Weights of a small GPT-style language model, trained from scratch on English Wikipedia: a variant of Muon for these matrices, 9528 steps.
MLP neurons of a small language model. Each row is named by its layer, matrix (down: output weights) and neuron, and shows model dimensions 0-127. Each number is 50 + 10 x the weight over its row's rms, rounded and kept within 0 to 99. A neuron's up and down rows have the sign that makes its largest values positive.
A block is one neuron, or neurons of one layer that tend to fire together. After each block is what it responds to, as a language model described it from the Wikipedia text at the highest values.

L16.down81:54 56 53 59 35 70 62 54 53 40 58 53 43 49 46 46 47 52 47 47 43 70 43 42 52 48 59 35 47 73 55 54 39 73 55 66 49 69 60 49 49 50 55 42 26 56 51 55 40 36 60 48 38 36 56 46 47 68 56 57 43 63 50 50 55 48 65 65 49 37 49 57 53 62 67 26 74 60 39 40 69 41 63 51 48 54 52 70 58 50 43 54 36 57 58 46 43 46 61 70 38 55 41 41 52 63 34 44 29 52 53 32 47 37 55 40 56 47 59 51 53 39 44 54 52 54 56 56
L16.down144:39 45 57 65 47 32 49 59 43 48 56 40 74 63 40 50 58 62 34 44 39 45 51 49 45 53 73 34 59 34 33 51 66 47 36 31 66 39 44 57 55 49 55 50 42 52 42 46 37 53 52 45 45 49 41 60 37 58 49 53 48 57 48 53 39 39 33 59 53 41 29 37 38 60 51 41 54 54 37 39 46 49 50 57 61 65 47 50 31 55 57 61 42 80 63 34 48 47 45 41 53 47 38 41 58 63 53 46 44 39 62 34 30 59 36 50 43 67 63 51 64 42 57 51 33 48 53 46
L16.down241:65 39 62 39 53 42 58 55 42 30 57 60 40 54 54 36 42 33 54 43 40 29 37 39 35 45 49 48 37 42 55 66 61 34 52 48 57 43 47 37 55 33 48 71 43 39 45 45 45 77 45 47 35 33 41 52 66 52 59 42 48 63 51 49 38 37 70 43 52 61 39 38 42 40 46 41 56 61 40 20 46 46 37 41 31 53 49 52 58 56 50 35 51 51 70 54 39 65 38 57 65 49 48 57 52 55 65 53 46 52 36 44 29 56 64 55 52 51 42 51 38 48 48 60 38 39 58 52
L16.down371:26 63 35 49 33 38 66 48 53 51 49 50 50 44 51 45 37 47 44 43 44 53 41 51 36 43 51 44 48 56 60 47 42 66 53 44 73 53 46 56 72 35 47 53 40 41 52 29 54 72 57 36 43 39 56 42 40 71 54 42 33 50 48 53 53 48 32 51 56 64 58 53 42 63 45 21 51 58 69 15 50 52 46 31 63 57 48 56 52 56 43 31 42 45 62 58 33 56 30 59 47 46 57 50 50 50 70 62 54 58 56 57 63 46 32 57 40 56 45 58 51 41 65 41 60 42 52 51
L16.down434:44 44 41 49 47 26 15 47 45 44 46 56 61 53 52 49 50 67 50 54 41 54 54 41 38 41 46 88 58 50 43 69 42 44 41 54 46 51 56 58 55 45 42 42 64 25 49 38 55 63 41 37 55 58 30 35 36 49 57 47 45 48 55 51 68 36 44 48 42 41 33 57 33 62 41 56 48 60 38 42 54 46 47 61 58 47 46 47 65 43 45 45 51 54 74 63 59 61 51 48 38 42 74 50 42 54 58 57 52 37 42 52 50 33 47 34 38 56 44 48 49 39 49 52 52 36 31 36
L16.down495:44 53 43 53 45 37 41 50 52 54 49 67 63 42 41 52 42 40 52 35 45 55 60 52 49 43 41 51 47 47 52 45 39 57 46 42 61 46 57 41 43 46 57 51 61 50 53 48 50 52 47 35 65 56 36 46 26 51 42 43 46 57 55 63 49 51 44 55 43 39 45 32 51 52 55 25 37 64 48 20 46 72 41 45 48 37 47 59 38 47 65 62 54 64 52 38 41 60 56 51 27 62 36 73 33 53 54 48 31 55 48 40 38 48 49 43 44 57 56 45 39 39 46 51 49 34 49 55
L16.down687:54 47 37 56 29 43 43 47 32 47 37 54 48 46 70 59 35 48 45 59 77 48 65 42 48 35 44 60 42 38 61 59 52 60 42 35 33 48 69 56 48 60 38 53 69 61 53 59 56 51 44 47 43 51 45 43 58 57 40 58 25 56 45 46 50 59 47 64 62 47 39 46 54 47 37 60 47 42 55 67 42 48 37 51 57 46 32 47 54 74 37 66 33 46 44 66 60 47 49 57 46 42 53 31 51 50 59 45 45 55 69 56 50 52 31 52 65 49 56 55 48 42 64 47 50 48 54 37
L16.down921:49 64 56 45 33 80 64 44 55 52 71 64 64 30 50 63 32 59 50 40 50 44 43 42 41 52 53 53 33 54 28 52 47 45 43 55 48 50 47 36 22 49 47 33 50 50 67 32 49 66 65 45 52 61 67 66 50 63 30 36 56 61 51 44 63 37 39 48 41 49 54 49 29 39 42 53 44 58 52 54 48 50 57 45 54 55 45 35 56 62 67 67 51 56 68 53 53 51 39 55 47 40 56 41 48 44 53 35 59 48 45 46 45 44 42 45 49 39 65 40 51 37 47 53 59 63 56 41
Responds to: Score dashes in tables

L6.down881:55 55 63 44 45 35 54 49 52 53 53 36 33 55 38 44 37 37 49 55 59 34 50 58 47 49 44 65 60 47 58 67 38 32 50 58 52 51 27 54 60 42 55 36 46 32 38 52 39 37 51 36 55 70 49 44 51 60 66 50 42 47 47 57 58 59 38 65 42 66 39 54 51 51 70 45 54 57 64 57 55 69 48 37 49 57 46 60 38 50 59 55 55 61 50 40 49 38 31 50 49 43 51 65 54 45 38 57 53 54 51 70 53 52 67 35 49 56 59 70 49 30 37 46 45 57 61 54
Responds to: Decimal fraction digits

L11.down75:36 52 67 66 41 21 47 51 38 66 43 47 41 33 38 51 65 48 73 39 39 37 52 52 49 57 60 38 57 49 48 44 53 44 60 46 49 58 57 48 32 41 54 33 55 45 45 57 55 74 57 56 58 43 55 31 44 55 47 36 42 52 59 55 50 52 28 43 74 46 61 45 49 55 60 72 52 72 54 46 35 25 52 60 53 37 52 61 45 32 53 58 54 60 46 44 70 41 38 52 56 39 46 50 39 50 42 53 60 45 37 61 56 52 48 49 51 32 51 64 51 40 40 49 60 38 51 58
L11.down140:59 41 38 48 70 77 60 52 54 47 59 30 62 33 42 55 49 41 55 52 53 64 34 46 58 42 62 60 25 52 63 47 41 46 52 40 61 43 61 58 41 56 48 49 47 47 36 44 45 64 52 61 72 55 44 47 47 47 44 61 49 50 33 39 62 39 60 62 39 39 51 63 71 45 50 49 56 50 45 52 63 70 42 37 39 44 51 67 51 53 47 63 64 44 65 68 52 57 55 56 52 29 41 40 39 26 53 33 32 69 50 56 71 41 60 55 48 45 58 43 57 38 40 42 49 62 54 43
L11.down262:34 47 33 37 54 60 59 41 49 53 49 43 44 45 60 49 42 51 31 45 44 53 42 34 71 41 54 54 57 51 31 32 57 42 73 64 65 61 48 67 56 41 37 43 21 55 42 57 42 58 47 48 54 62 40 40 60 31 60 51 76 53 54 51 53 51 45 79 54 35 45 52 41 48 70 56 65 53 58 55 51 38 48 58 39 26 55 36 41 46 61 63 40 47 56 48 44 67 49 53 49 53 54 61 51 32 51 53 53 58 54 49 60 38 40 38 41 46 68 48 46 48 54 52 48 50 54 67
L11.down306:45 63 49 57 28 52 50 56 52 45 50 49 44 40 31 31 43 33 47 38 62 51 68 37 43 54 46 57 49 68 46 35 61 51 35 52 53 45 56 59 26 45 38 50 43 62 57 71 48 67 48 49 42 36 40 55 28 53 36 49 40 44 56 50 42 51 49 57 66 29 62 49 63 47 61 53 49 55 54 57 41 54 62 50 67 64 39 47 46 63 40 57 65 62 67 62 50 58 36 54 35 61 34 59 33 49 43 51 58 55 44 46 48 41 55 53 47 36 53 44 50 58 53 59 50 40 46 48
L11.down432:56 41 61 52 47 68 63 41 47 44 70 28 46 53 37 61 51 50 68 42 50 46 45 42 51 31 48 50 36 52 50 56 62 46 44 51 49 67 60 42 45 32 43 64 48 73 57 39 62 67 73 59 48 58 61 57 37 52 48 47 69 70 30 56 66 54 57 55 59 36 55 38 44 62 50 32 67 50 30 55 59 59 63 41 63 51 51 60 46 50 46 53 56 52 52 46 48 47 54 55 47 39 53 65 44 55 62 38 59 58 55 48 51 57 66 67 55 47 43 39 56 52 45 55 55 62 42 42
L11.down616:52 51 39 42 58 50 51 37 46 56 50 53 50 42 51 62 46 43 51 43 53 45 47 45 64 45 56 42 61 51 44 53 56 42 34 57 55 50 54 55 54 19 46 56 54 31 51 68 59 58 45 55 33 61 55 46 69 59 49 51 54 43 49 53 40 59 49 61 30 50 51 52 57 49 49 47 34 55 42 42 43 67 36 44 60 46 36 41 52 79 51 48 61 69 29 61 52 50 43 71 42 54 56 59 45 35 41 40 45 66 53 56 68 51 42 48 66 71 60 53 49 60 55 41 51 47 40 67
L11.down621:44 48 48 35 61 42 43 46 51 47 62 76 41 52 54 48 53 30 51 46 39 65 44 53 55 46 50 52 35 57 49 51 47 52 42 64 75 52 53 40 35 36 76 54 44 44 64 55 55 48 42 49 44 42 59 62 49 38 44 53 46 75 45 40 53 34 62 49 46 57 57 46 60 63 45 48 30 49 42 18 46 50 34 59 49 43 53 61 45 62 66 40 54 41 55 52 60 50 49 61 68 63 44 33 53 38 45 40 56 55 48 58 57 50 35 70 46 47 50 51 50 43 39 58 43 49 51 49
L11.down654:56 38 55 59 51 56 60 61 50 60 60 54 65 51 40 54 59 53 40 51 41 55 39 51 50 62 61 45 52 52 38 51 46 64 53 35 68 54 46 46 37 57 56 47 47 49 32 44 49 58 54 72 62 47 68 55 55 79 37 46 53 50 57 59 46 52 49 61 29 57 35 70 47 52 50 61 45 43 51 38 50 25 41 59 44 42 65 53 40 58 54 38 40 48 43 40 55 58 39 66 36 38 75 47 67 41 35 45 38 55 57 70 46 48 64 50 39 42 52 53 43 60 54 62 69 44 40 22
Responds to: Score dashes in results

L16.down207:66 58 41 54 44 54 40 46 42 40 42 33 45 55 74 45 50 39 65 45 63 57 39 36 41 32 61 36 76 58 59 42 32 62 40 45 66 73 63 46 56 62 64 52 42 59 64 61 60 46 54 51 59 52 42 48 46 60 52 38 47 40 44 36 43 32 48 46 50 50 55 34 62 42 49 47 47 29 43 43 44 39 53 36 35 65 58 64 55 51 49 31 43 64 56 68 47 62 52 47 55 47 46 66 77 64 49 73 53 51 57 37 50 50 46 52 39 53 52 46 48 69 56 36 40 39 31 49
L16.down238:53 63 50 55 63 86 46 63 45 50 38 45 42 52 56 45 59 56 47 50 45 50 47 46 48 65 54 40 43 42 62 49 54 41 53 60 39 42 35 50 44 40 58 47 52 54 51 38 40 56 55 54 47 43 50 58 47 37 38 47 59 66 55 38 63 42 36 45 30 52 49 38 54 41 46 58 44 44 34 14 60 61 44 34 38 61 71 39 32 54 44 52 40 38 54 39 49 57 45 52 48 33 55 49 50 57 60 51 65 58 65 49 47 59 50 51 25 41 65 63 54 66 44 44 49 41 63 44
L16.down384:43 47 63 48 45 58 52 37 54 70 34 66 59 67 55 42 40 58 60 52 51 73 61 62 50 62 41 62 64 45 56 57 46 47 56 41 49 34 45 59 53 43 44 39 57 57 66 61 51 68 47 33 54 59 49 54 64 42 62 48 51 58 39 47 43 50 35 48 35 58 56 50 39 51 46 39 51 66 52 63 39 72 46 42 67 55 50 48 57 55 40 42 65 39 45 35 51 46 55 63 46 52 43 59 54 58 39 52 51 49 58 64 43 65 65 60 69 72 69 46 51 50 53 47 47 62 56 65
L16.down656:56 47 43 47 71 45 57 58 52 50 71 45 42 59 58 46 48 40 42 46 36 54 32 59 37 61 63 46 51 49 54 52 40 58 28 41 52 55 60 43 55 53 56 44 55 46 63 41 75 44 53 59 54 45 45 37 46 50 45 47 44 64 43 60 50 48 61 42 66 53 53 71 62 30 53 44 58 27 40 88 46 56 53 50 55 51 36 39 66 61 53 47 52 58 44 46 36 54 58 38 62 64 51 49 54 41 55 64 57 40 41 40 40 45 53 51 51 49 43 61 50 51 38 56 41 59 56 45
L16.down795:27 40 61 60 46 63 40 46 51 36 59 52 42 43 46 46 53 36 35 47 62 49 50 49 64 41 48 61 59 75 30 57 60 44 38 56 38 48 49 53 55 50 49 44 30 45 57 57 49 57 65 51 43 56 46 43 47 57 52 53 42 53 36 47 45 45 63 59 53 50 54 39 44 65 51 52 57 49 43 27 69 36 53 48 63 53 66 54 50 37 66 65 54 55 35 46 36 60 36 37 57 53 59 47 54 51 46 44 41 48 69 45 41 37 49 53 49 31 58 52 64 36 50 50 40 47 40 42
L16.down843:46 44 39 51 53 36 36 74 47 25 73 60 32 68 47 43 44 43 38 57 53 43 49 50 54 47 63 44 43 36 60 62 64 55 37 57 60 50 49 49 63 42 62 55 63 34 57 62 57 46 33 41 49 52 48 30 55 56 53 57 49 67 66 72 55 54 48 55 46 50 46 58 60 60 49 46 38 60 40 45 48 53 56 47 55 54 77 37 41 40 49 38 60 42 44 49 50 49 63 56 45 40 57 34 40 46 47 40 61 42 69 51 51 52 51 29 40 53 49 55 45 67 53 55 44 47 58 63
L16.down918:54 44 40 42 49 32 55 64 49 48 42 50 56 46 66 73 50 72 54 45 58 52 50 41 52 47 53 51 56 39 38 40 50 47 56 41 54 39 45 39 41 74 58 51 41 62 62 52 54 68 52 44 71 56 36 51 60 31 62 49 34 56 70 50 62 68 47 40 61 53 40 35 62 72 52 58 53 55 40 40 49 67 63 42 43 49 46 53 47 51 55 56 48 38 46 38 48 43 60 60 54 50 48 54 58 50 58 64 42 37 44 39 50 59 57 52 39 66 44 71 60 53 43 40 60 55 49 43
L16.down928:47 56 31 29 47 56 51 62 56 51 59 41 59 48 49 58 51 53 48 47 36 47 46 41 56 64 29 36 54 41 56 69 42 53 34 40 50 63 62 37 68 48 27 47 52 36 64 47 40 61 60 66 49 43 40 44 45 49 38 35 40 63 35 49 50 28 35 62 63 59 69 50 33 50 55 51 51 53 47 25 64 58 61 55 46 41 56 47 48 51 51 42 48 58 62 47 58 60 40 45 49 60 39 59 38 45 35 48 32 43 59 37 65 53 44 52 37 41 28 41 50 47 67 49 48 45 50 31
Responds to: Numeric statistics text

L16.down102:38 57 69 59 55 74 45 44 43 50 47 55 68 75 35 38 38 57 56 40 46 56 65 39 55 57 55 35 50 62 38 52 57 62 52 46 40 42 66 68 59 56 72 47 41 46 63 53 31 39 50 58 29 49 56 58 45 54 60 50 50 55 38 39 54 50 49 54 58 61 51 57 43 49 57 52 66 56 58 35 53 69 50 59 43 41 43 58 63 33 66 51 31 63 44 36 58 53 47 55 50 68 43 53 46 44 55 41 58 41 59 52 38 38 60 62 28 45 44 62 42 25 47 68 54 64 60 44
L16.down327:58 43 64 46 38 56 58 41 54 56 44 48 55 57 37 63 44 36 49 62 58 52 49 56 39 51 40 39 53 53 59 50 49 48 46 43 38 42 39 41 60 48 42 20 39 58 49 57 44 71 43 55 22 72 41 48 53 62 35 39 65 58 45 47 52 47 32 50 45 43 52 52 50 61 56 28 35 41 40 55 64 47 49 55 54 52 57 58 40 44 48 61 60 66 62 44 51 42 60 67 33 45 42 47 49 39 31 49 56 56 28 67 32 47 50 49 44 44 53 49 41 42 56 58 49 53 55 54
L16.down522:42 60 33 57 53 55 66 69 49 36 51 61 42 41 36 61 53 36 42 53 64 41 45 29 59 56 53 54 56 41 61 69 35 50 55 43 29 46 50 40 43 41 57 44 44 49 54 27 50 47 46 49 31 39 44 56 45 49 43 46 49 66 57 51 43 58 27 54 58 67 44 60 49 44 53 45 66 50 58 44 41 59 58 68 61 41 47 55 61 60 54 68 54 71 47 37 56 43 30 56 44 55 52 26 74 61 67 40 53 49 52 59 59 56 79 47 30 47 46 45 46 52 58 34 49 35 54 53
L16.down552:43 54 50 48 59 38 71 42 47 49 76 52 33 54 58 28 50 65 51 48 57 56 45 45 45 47 53 39 47 46 37 49 52 37 57 68 41 45 63 52 51 37 41 37 40 46 26 40 49 50 50 45 54 63 40 46 72 52 42 51 69 48 52 45 65 61 50 45 53 48 59 45 53 52 54 49 35 57 61 56 62 46 38 65 44 48 62 71 51 52 58 56 56 54 58 54 48 54 36 55 50 57 53 59 51 45 67 46 54 63 61 51 21 57 49 63 44 59 62 62 58 40 47 57 62 69 48 55
L16.down618:82 39 41 41 41 80 55 55 55 46 60 41 59 62 64 50 47 49 82 47 55 61 43 34 50 44 43 59 56 44 40 68 58 43 53 63 69 38 38 54 60 40 58 63 50 59 48 65 52 59 64 61 52 58 44 58 53 59 45 49 41 56 65 42 43 59 70 43 43 54 41 33 55 40 46 49 52 30 51 50 55 67 39 68 50 48 68 44 55 37 43 54 58 39 51 47 48 35 45 33 43 39 41 49 31 70 43 48 55 48 43 62 41 39 41 50 44 45 53 54 46 35 39 61 53 45 43 39
L16.down752:56 49 55 47 54 94 57 47 48 39 44 44 59 46 39 72 16 60 56 58 57 63 46 53 50 53 55 50 47 50 40 49 48 56 60 50 60 47 67 49 60 39 68 50 47 66 44 47 51 47 49 39 34 34 56 42 53 60 37 40 53 33 66 49 59 38 53 61 45 46 42 56 39 48 39 56 45 70 53 35 37 34 46 62 57 51 69 46 55 55 49 62 41 44 47 46 37 51 68 57 74 27 51 28 45 57 58 64 65 49 53 67 59 64 52 49 49 34 46 53 42 67 54 51 36 53 46 48
L16.down913:64 59 49 33 39 69 60 43 49 56 50 32 54 58 40 43 48 57 32 52 64 44 36 40 28 48 31 45 35 49 58 31 50 54 49 41 41 53 52 57 50 56 51 35 51 38 26 43 64 45 51 63 53 42 35 29 46 31 50 57 50 39 37 35 44 62 68 56 66 45 58 44 39 52 54 33 57 59 53 45 61 46 41 58 69 48 43 56 52 37 46 60 47 35 56 55 55 38 42 51 58 47 41 40 56 54 51 50 53 48 39 45 41 61 74 51 46 41 42 43 56 58 42 60 67 51 53 43
L16.down963:47 64 34 42 46 37 37 41 37 50 57 58 63 44 54 54 64 67 36 46 55 44 45 36 72 55 52 44 41 48 30 52 56 37 55 57 42 56 42 54 61 51 55 41 63 47 56 48 59 52 59 40 59 49 46 44 55 35 51 50 43 55 34 54 41 48 47 65 59 42 51 47 52 50 63 42 24 43 61 82 49 50 55 53 40 49 47 39 65 38 47 41 46 62 47 71 47 49 38 40 64 35 60 54 63 41 49 61 46 37 40 65 39 53 58 51 61 56 51 45 52 41 31 36 34 41 43 68
Responds to: Space before numbers

L6.down249:45 69 50 42 37 25 25 67 52 57 57 59 54 43 60 48 52 51 52 48 46 52 59 47 51 46 37 52 43 41 65 46 54 58 22 59 41 55 58 50 46 29 58 54 39 44 40 60 31 63 50 31 56 41 56 62 60 67 44 55 30 59 40 39 63 46 54 62 29 34 54 49 68 34 37 44 53 42 49 53 36 56 49 56 53 58 54 72 47 76 51 56 60 63 46 56 48 46 33 34 44 58 44 48 39 59 68 66 59 54 51 44 55 45 41 36 41 57 36 56 53 50 60 44 38 35 45 35
Responds to: Quantity and count words

L11.down70:71 38 48 48 49 43 73 49 62 39 56 43 57 44 26 52 51 31 40 44 40 46 41 51 53 53 38 47 76 45 56 42 31 61 48 41 40 60 52 44 49 54 47 56 54 43 48 42 49 58 41 39 46 53 30 40 50 52 48 49 53 46 48 41 40 38 57 24 39 56 50 42 45 43 61 57 37 44 67 49 41 46 63 37 52 60 35 40 45 46 49 36 48 47 48 57 59 68 51 45 48 50 54 44 36 58 59 67 40 31 40 46 65 30 48 50 55 43 39 49 71 35 69 45 54 58 32 48
L11.down147:64 56 61 55 39 68 55 40 53 54 46 53 46 26 46 46 51 48 46 45 38 59 41 51 38 53 45 52 39 41 58 76 54 62 60 45 46 57 44 42 49 61 55 52 32 49 46 61 42 43 42 49 45 41 54 53 46 42 47 58 41 60 46 43 47 53 50 60 59 46 60 53 58 53 42 47 58 74 46 65 51 53 60 31 44 72 63 50 34 60 37 54 48 35 45 60 38 51 55 42 32 52 50 46 46 46 56 41 47 41 51 46 60 38 36 81 48 41 48 52 53 38 41 58 53 60 52 43
L11.down322:43 52 58 56 56 54 50 49 59 61 51 31 51 32 57 48 58 50 57 51 37 52 52 60 57 60 59 69 35 53 48 55 53 47 38 45 56 56 71 39 62 70 38 40 39 39 50 36 41 36 47 35 52 45 53 55 32 47 47 42 39 51 50 40 77 54 60 61 54 46 51 64 41 56 61 47 55 56 51 58 51 38 62 51 50 50 57 45 45 74 41 48 65 47 45 40 39 46 45 56 52 48 72 37 52 71 41 44 45 60 48 62 46 49 46 34 55 46 39 66 59 62 50 50 58 50 66 37
L11.down365:49 53 46 47 39 60 62 41 39 33 33 54 53 51 50 51 55 32 59 30 35 64 56 57 51 76 29 52 55 54 40 44 50 49 53 40 40 49 59 51 47 64 54 55 49 53 63 42 46 53 62 41 44 51 41 37 53 51 59 52 37 59 38 39 77 59 46 59 57 57 42 30 48 67 54 39 45 55 53 38 35 62 51 48 46 52 58 53 56 49 51 44 34 62 39 52 42 52 56 37 47 48 39 46 44 42 63 53 42 38 56 37 47 78 49 56 52 47 51 41 55 50 69 56 54 57 48 50
L11.down515:38 43 40 35 51 27 64 59 59 52 56 60 66 25 63 42 51 43 47 50 52 55 47 55 47 35 46 47 57 50 52 40 47 41 39 46 78 49 56 36 52 48 44 57 56 40 64 60 69 46 62 48 43 42 65 59 41 35 70 59 27 44 41 50 67 52 44 57 39 65 51 44 42 51 66 39 48 67 33 39 43 65 47 42 62 39 49 42 34 56 53 53 48 45 44 51 67 39 51 42 52 55 43 56 52 50 49 47 25 43 54 52 50 51 56 40 27 49 52 62 44 43 52 52 52 56 62 41
L11.down741:44 55 58 37 40 64 48 45 49 41 46 66 34 56 36 45 51 47 27 62 65 55 31 49 45 51 59 42 47 54 34 59 65 55 56 57 57 52 37 50 57 51 63 40 47 38 48 43 43 34 60 27 55 41 37 47 49 53 41 58 44 54 42 62 37 72 47 33 37 47 52 56 31 47 53 46 52 49 59 40 40 40 64 46 57 34 64 42 57 61 44 44 51 39 45 44 41 46 37 41 49 54 56 53 55 43 41 71 38 70 49 48 54 41 66 34 40 63 69 41 53 55 36 56 58 43 65 39
L11.down772:65 48 35 45 40 45 55 48 27 68 57 55 53 44 50 46 46 50 44 44 62 51 50 25 74 49 42 43 44 51 43 53 60 55 41 47 37 63 55 39 54 57 29 56 53 52 48 50 53 42 50 65 57 39 59 32 43 58 52 53 55 52 54 56 47 38 54 47 61 64 47 38 51 62 67 34 60 55 51 55 52 38 52 39 49 39 63 57 41 45 37 55 49 67 57 44 40 58 39 42 31 56 46 68 59 53 55 58 43 50 71 48 43 50 39 42 52 46 62 41 46 54 48 32 44 55 57 41
L11.down861:49 60 59 61 57 44 66 55 65 59 45 57 54 45 63 40 58 42 59 50 46 45 65 49 37 49 48 46 46 53 55 40 34 57 58 37 51 47 56 44 32 64 41 53 39 63 50 58 46 38 52 60 32 45 60 43 66 64 42 73 62 49 34 68 51 58 54 40 35 42 51 52 41 49 43 46 55 42 42 39 63 51 46 45 50 51 35 57 40 41 53 58 59 52 45 46 54 54 36 62 42 35 47 54 61 33 43 67 47 56 40 53 57 51 59 63 56 56 42 37 43 46 80 47 79 63 38 55
Responds to: Numbers and layout in data text

L6.down14:68 57 59 44 28 54 52 52 48 35 39 63 45 51 52 47 49 50 46 46 54 63 41 60 55 48 62 50 48 59 50 60 40 48 54 51 53 48 33 62 52 51 27 33 52 59 47 49 44 51 43 43 28 66 42 54 43 39 66 58 39 52 49 51 66 48 39 56 63 58 45 62 37 72 51 51 39 73 77 66 53 59 47 47 51 50 57 46 42 51 46 36 31 53 61 47 61 57 32 37 53 62 45 59 56 45 57 39 38 68 41 55 41 53 52 34 31 55 45 37 50 44 37 55 43 50 54 51
Responds to: Mid-number digit tokens

L11.down257:58 48 60 47 38 38 74 52 69 45 53 60 58 33 41 48 55 43 58 61 35 45 60 50 51 58 58 53 57 49 43 60 45 52 52 39 55 43 44 40 61 55 60 51 70 58 49 44 45 50 46 57 50 60 57 51 61 53 36 55 49 43 67 68 63 51 44 64 61 54 35 38 54 43 44 43 50 44 61 39 60 35 74 35 43 64 64 58 53 54 58 57 57 56 67 49 53 63 67 57 42 48 34 49 43 41 41 52 43 42 48 40 45 47 48 38 44 28 42 43 53 35 46 44 37 55 49 43
L11.down267:67 56 45 42 60 70 65 57 71 53 44 52 63 49 44 61 45 52 56 52 51 50 48 52 45 41 56 44 56 39 43 57 55 56 52 60 54 55 51 42 59 47 50 38 48 57 54 48 48 62 55 73 50 62 43 72 25 41 43 42 42 49 48 32 46 49 58 37 79 48 42 43 41 69 53 50 66 63 50 30 57 66 41 48 35 39 46 54 57 47 46 60 52 66 54 53 35 51 49 37 76 56 44 53 76 45 53 75 60 35 32 60 47 56 61 69 46 41 54 29 46 61 56 44 43 50 36 54
L11.down277:64 66 55 41 48 55 55 56 58 38 42 51 50 50 43 76 57 55 67 39 48 52 50 52 46 54 42 52 38 49 42 49 45 34 49 50 49 43 60 43 55 62 69 48 38 46 30 53 36 52 56 53 50 58 55 43 59 45 52 49 42 51 57 51 40 56 49 47 27 64 44 35 59 50 48 42 42 42 68 43 50 58 72 49 46 41 56 65 48 31 43 47 50 56 63 33 53 33 60 39 57 53 49 49 48 57 63 41 43 66 63 48 41 57 54 60 56 58 55 41 52 53 28 58 55 19 56 44
L11.down309:44 65 59 30 45 20 70 47 49 53 46 46 59 31 48 56 44 44 39 39 41 30 52 42 46 48 53 32 46 32 55 43 61 40 50 63 32 51 62 56 49 57 34 62 60 74 45 46 33 48 59 48 44 25 55 47 57 55 46 46 42 49 56 61 37 55 60 55 48 51 38 43 43 52 50 51 60 43 61 68 45 51 39 40 52 76 68 49 64 53 45 35 61 33 59 60 32 31 58 62 53 29 51 55 46 58 51 69 32 42 36 56 44 62 52 63 40 47 44 38 57 47 48 52 41 51 36 61
L11.down548:55 43 57 48 41 33 39 53 58 34 34 54 46 39 43 63 63 59 61 45 48 56 61 50 69 57 41 55 34 34 42 50 54 53 38 51 46 51 66 40 41 41 48 59 47 34 51 54 53 38 60 45 51 53 58 51 48 51 40 48 42 58 35 63 47 36 52 56 45 79 44 62 55 60 55 39 51 43 79 48 46 51 55 50 54 47 39 61 54 32 64 52 59 50 51 53 36 49 55 38 51 61 48 65 41 59 43 37 71 40 37 50 47 58 54 51 64 64 48 38 54 51 44 56 50 68 34 37
L11.down659:54 56 36 37 72 56 69 50 59 51 39 41 60 44 47 50 51 58 39 50 43 45 28 50 39 70 61 63 58 54 60 29 52 58 57 55 59 53 46 54 46 63 64 65 38 40 30 28 53 42 44 42 62 33 50 44 53 83 59 55 37 42 68 44 49 41 59 62 25 42 42 37 44 58 58 39 43 59 72 40 49 38 60 63 34 56 39 41 43 46 46 60 45 55 57 46 46 60 39 43 77 58 29 51 58 46 54 54 46 51 51 54 49 55 50 52 45 43 31 58 65 55 42 48 39 52 52 51
L11.down676:63 48 42 63 65 49 55 62 50 48 69 58 50 49 53 59 40 57 30 50 40 46 48 45 47 49 59 50 50 42 49 37 61 38 63 51 33 39 47 52 41 54 56 40 40 46 35 35 38 48 46 47 42 46 40 44 41 50 51 50 54 65 66 54 55 54 58 54 43 49 37 48 51 44 52 63 58 60 57 57 36 39 60 42 46 69 55 47 54 48 45 42 50 55 62 60 56 60 50 47 22 55 63 46 49 32 50 57 61 54 55 38 54 41 59 33 30 28 46 35 47 67 41 34 64 51 58 58
L11.down721:52 47 54 60 35 46 33 41 40 62 34 49 35 53 48 50 36 41 55 45 50 54 52 43 63 41 41 45 59 48 40 51 43 39 38 51 45 49 58 42 55 42 45 62 53 49 58 64 38 68 62 46 18 58 48 53 55 41 34 36 42 59 33 40 45 44 30 53 48 59 39 45 54 55 31 54 46 44 38 48 51 46 52 55 47 59 48 45 41 61 40 74 46 56 68 51 54 31 67 40 49 58 56 60 31 62 62 49 68 74 46 60 42 52 41 57 56 44 48 58 45 46 44 43 48 31 56 53
Responds to: Number about to follow